config.toml
n_head = 2
norm_eps = 1e-05
bias = "all"
optimizer = "muon"
final_lr_fraction = 0.1
MLP neurons of a small language model. Each row is named by its layer, matrix (up: input weights; down: output weights) and neuron, and shows model dimensions 64-159. Each number is 128 + 32 x the weight over its row's rms, rounded and kept within 0 to 255. Numbers have three digits each.
After each neuron's rows, "fires in" lists the words (lower case) most often at its 100 highest values on Wikipedia text that the model never trained on. A number after a token or word is its count.

L12.up85:128134089139117100137120129147129110178164131099136111088166140133098153148117136171193137077153147196112174167128130115124125168180176212111088123139128139123154116170126150111140139086203194116175118156131082170087128161178102096124133141128170083108107120147093097134081085193105126061
L12.down85:126096096129095125139118090129069101106134092141086185150119168135101112164152177115162162052111144161149121187068164156173139135138101156152119127123132154077142154099125119162158143152161163158144135125082117090163159136140142100142192122152111123117115074115000158100099126133125118116
fires in: "and" 43, "which" 28, "that" 9, "as" 5

L4.up362:157126080089111154078128160156150144190103144070095174106107152190144102150162157116148127107109119104075058104145155134124139151202105148139097111111101088115122104165134127098216194145091132150148154127162164095180167143162208097149087116150102099135084110089121089102122201149040137149
L4.down362:140078178122127159125118114112131135136112158085146100195172144084109144180167125108059141107141149109126250088084127165132108067188121112126162136146153117111156080114109120077079112185162055146116122106147107130080129151147111131085140070110114103170081139103118095157112200144121123164
fires in: "of" 23, "none" 10, "t" 9, "anniversary" 5, "brien" 4

L8.up63:098162128140077154092149136115074103170130120140076146122118104149143122132080130155118074104121105097127111102133156105170231108099137096118105071157107096107100125073170165085147192149109167150209116125129095099089055083194108153147114147143066153108111122201134096133135080161069124088
L8.down63:153074150149144131126174206130202121153125151132117082161091145123139159165187108157144137139116109120160116117125085174084140105149086168140137097123084113147134052205137167151117117169178118067073134172104128161164125144114148140076147117075121134142107110114136164125102096104121142197
fires in: "from" 49, "by" 13, "according" 7, "credit" 5, "credited" 4

L4.up931:134152121116060125166120090071120157106126150170069143165113157138077085064173143146062188185163150124137116168119145139127180110097158134096200114165170105088149094173109168110052130144100100151130129130148101124093127099122097121092140104079118154123170128129104134110092135152123135129
L4.down931:080107131133140115157121118149071106110183107166145144122049141153115180102052082053124104098083089135159147116052153129123157083138131148150122150081101174187127104087124156131094115115119159152123146131182108128111150077136081091163129121102134114161175118152152129108111144132162128130
fires in: "from" 35, "while" 12, "with" 9, "for" 5, "after" 5

L4.up159:143128136128176118149121142097102145050145100104149120163198121085140156196099144196108167132155116139062134133036174087131121104065126099143148101126114128164137101118141126156112101137131053120119139087190089111128114167079169169120073112118192109092143194051073176112100117151104105091
L4.down159:113195222116097091125122068152108096113174140179141097103180128164135145159110093101150106105096167181133103141173141158167082157163092106082081149135108176157135139134078081008124068132188161084186169129090182133127128118138130086158169197161072095152124071114091119110141175155129162113
fires in: "local" 21, "city" 19, "university" 10, "action" 8, "shri" 6, "actor" 6

L3.up784:154093118089184130072108100077132163136118126119103131115154146103156165153170142160163131136060098171139111095137072148137080183142117144163153111121116098139120079160134115113088150136176167153109121148182145177121122165209151099081137099137120115102127153197183118096095069079154100150
L3.down784:146165176133132143157161147089102130154177087145106181094082091184114163154179124108163084124112126132112162105156141104120135109154135087051119108211066176171141098075119131191093145090133144138075112119150089144110103128112116135117103126127180101129063119159175114178084097091157124090
fires in: "as" 26, "made" 12, "hold" 9, "awarded" 6

L10.up30:117109123087125187124162137115060137149127118131157143125119151073094108077154117141119142095115117107119160095114138107176128090154095127131083159148156176120138112168162130123061114144069128104101120120156160085127109122135152139095127128082118091148149054157130079055110167134180146122
L10.down30:130133142136130138133102067115117146114122150082144160192086150093142114143081094165146137135147164160112204119169096158151180133147190178087127125150121183172114112192107133106018162139170167126113120111146099170153084135071155109149108165108103071113137088102124138093131101198145144065
fires in: "as" 63, "is" 7, "in" 6

L12.up332:134110082076053147091161126162099088118109138065190065121106181150092141125152137186103134121166166173144049153148163102112190128137138171156145157098144154113121115103137104111090119164127126096116096162161130182123128068157160154072169070162129131099138127102119154082089108111138140081
L12.down332:139097140176217170153168125122186148154137130119095132174128106105169116193105078165110109147106136123039158152054106171146096166123112152123121120154106185204122124119098133142151130129110159092164137130107083164136125196114079130141103167148069138081140091169000148142076083111092150134
fires in: "on" 14, "with" 11, "into" 10, "as" 6, "by" 5, "and" 5

L2.up194:062154135141137130121137142095123131130184104154118170218092170080160189186150094115166187086089143155076143124067101141143113099116143149103102088181147160100121194144064105081160129094128112121064106090072142086140137132109094149121120133070189182118144167124174136122136161157144137170
L2.down194:127158142144116094180081122100160154128137170179111046112061082181101156086113130134107064147120134130113077137122171170123124161126160103131124171043119118165127171118168107180189181118195112114115108151198127157095142092113096134185104134146100084145098110098163134127094154096111120134
fires in: "it" 34, "district" 14, "see" 9, "department" 6

L10.up905:134068155110107137067138122100130109150150183112201155170148108131095187162073131111127123166157081147057111151126127089137029178113139060148090177154176090092131139119113160114141120146166095079156058092068155098126089112119131092103180120134151083105078155152159122076041117160153161140
L10.down905:134113194120136150165117087139053145147121140099171074125143079150075168091100108096173178114095112148162141145135117103124105255136104102122175129149150114088117110121099079136077103121154155080145164131143146163122149134111123133128157131113153155163094059153134119116097078111134128097
fires in: "a" 35, "actor" 6, "ajax" 5, "action" 4

L2.up411:148159082088162128137072123177132161117121138088176144142109165113055170130176093164103156131163123146113116104100150082138182144167082131150122050154105113079111120093134112102207098098136158159098110152131139074080095146106216130144110158138129120125136176169149160152128155151094131089
L2.down411:108174102133102141064145119107128141111179169122143161104081146163076124118169119176172147109076129083181115105166089154041096094165126123076127092121162144131143099086053130161206155147119123172106157096157104095069109158113125131075140139182144164094109165145168096096111153125142111114
fires in: "as" 54, "online" 7, "one" 4, "adventure" 4

L8.up365:121118116129104145122118147165102115134107136144117143145073103058142181114111115119134159126070097130113143120183149170093134102126126119152126160105172158088172176161154132173207111057069074141089101134160126158079166060167157150045157147166150109154126094097084058150184146138148107131
L8.down365:134117074197074171120149150112118107130034118176158178129124152101125119188120105114126155173134121148089148172123057108194111107132144133091141153107110096161112096140091130149119119155165166204124091136087117121058143141140135128111112137119074078135153146193061114121066098130078124106
fires in: "this" 19, "that" 17, "as" 12, "what" 8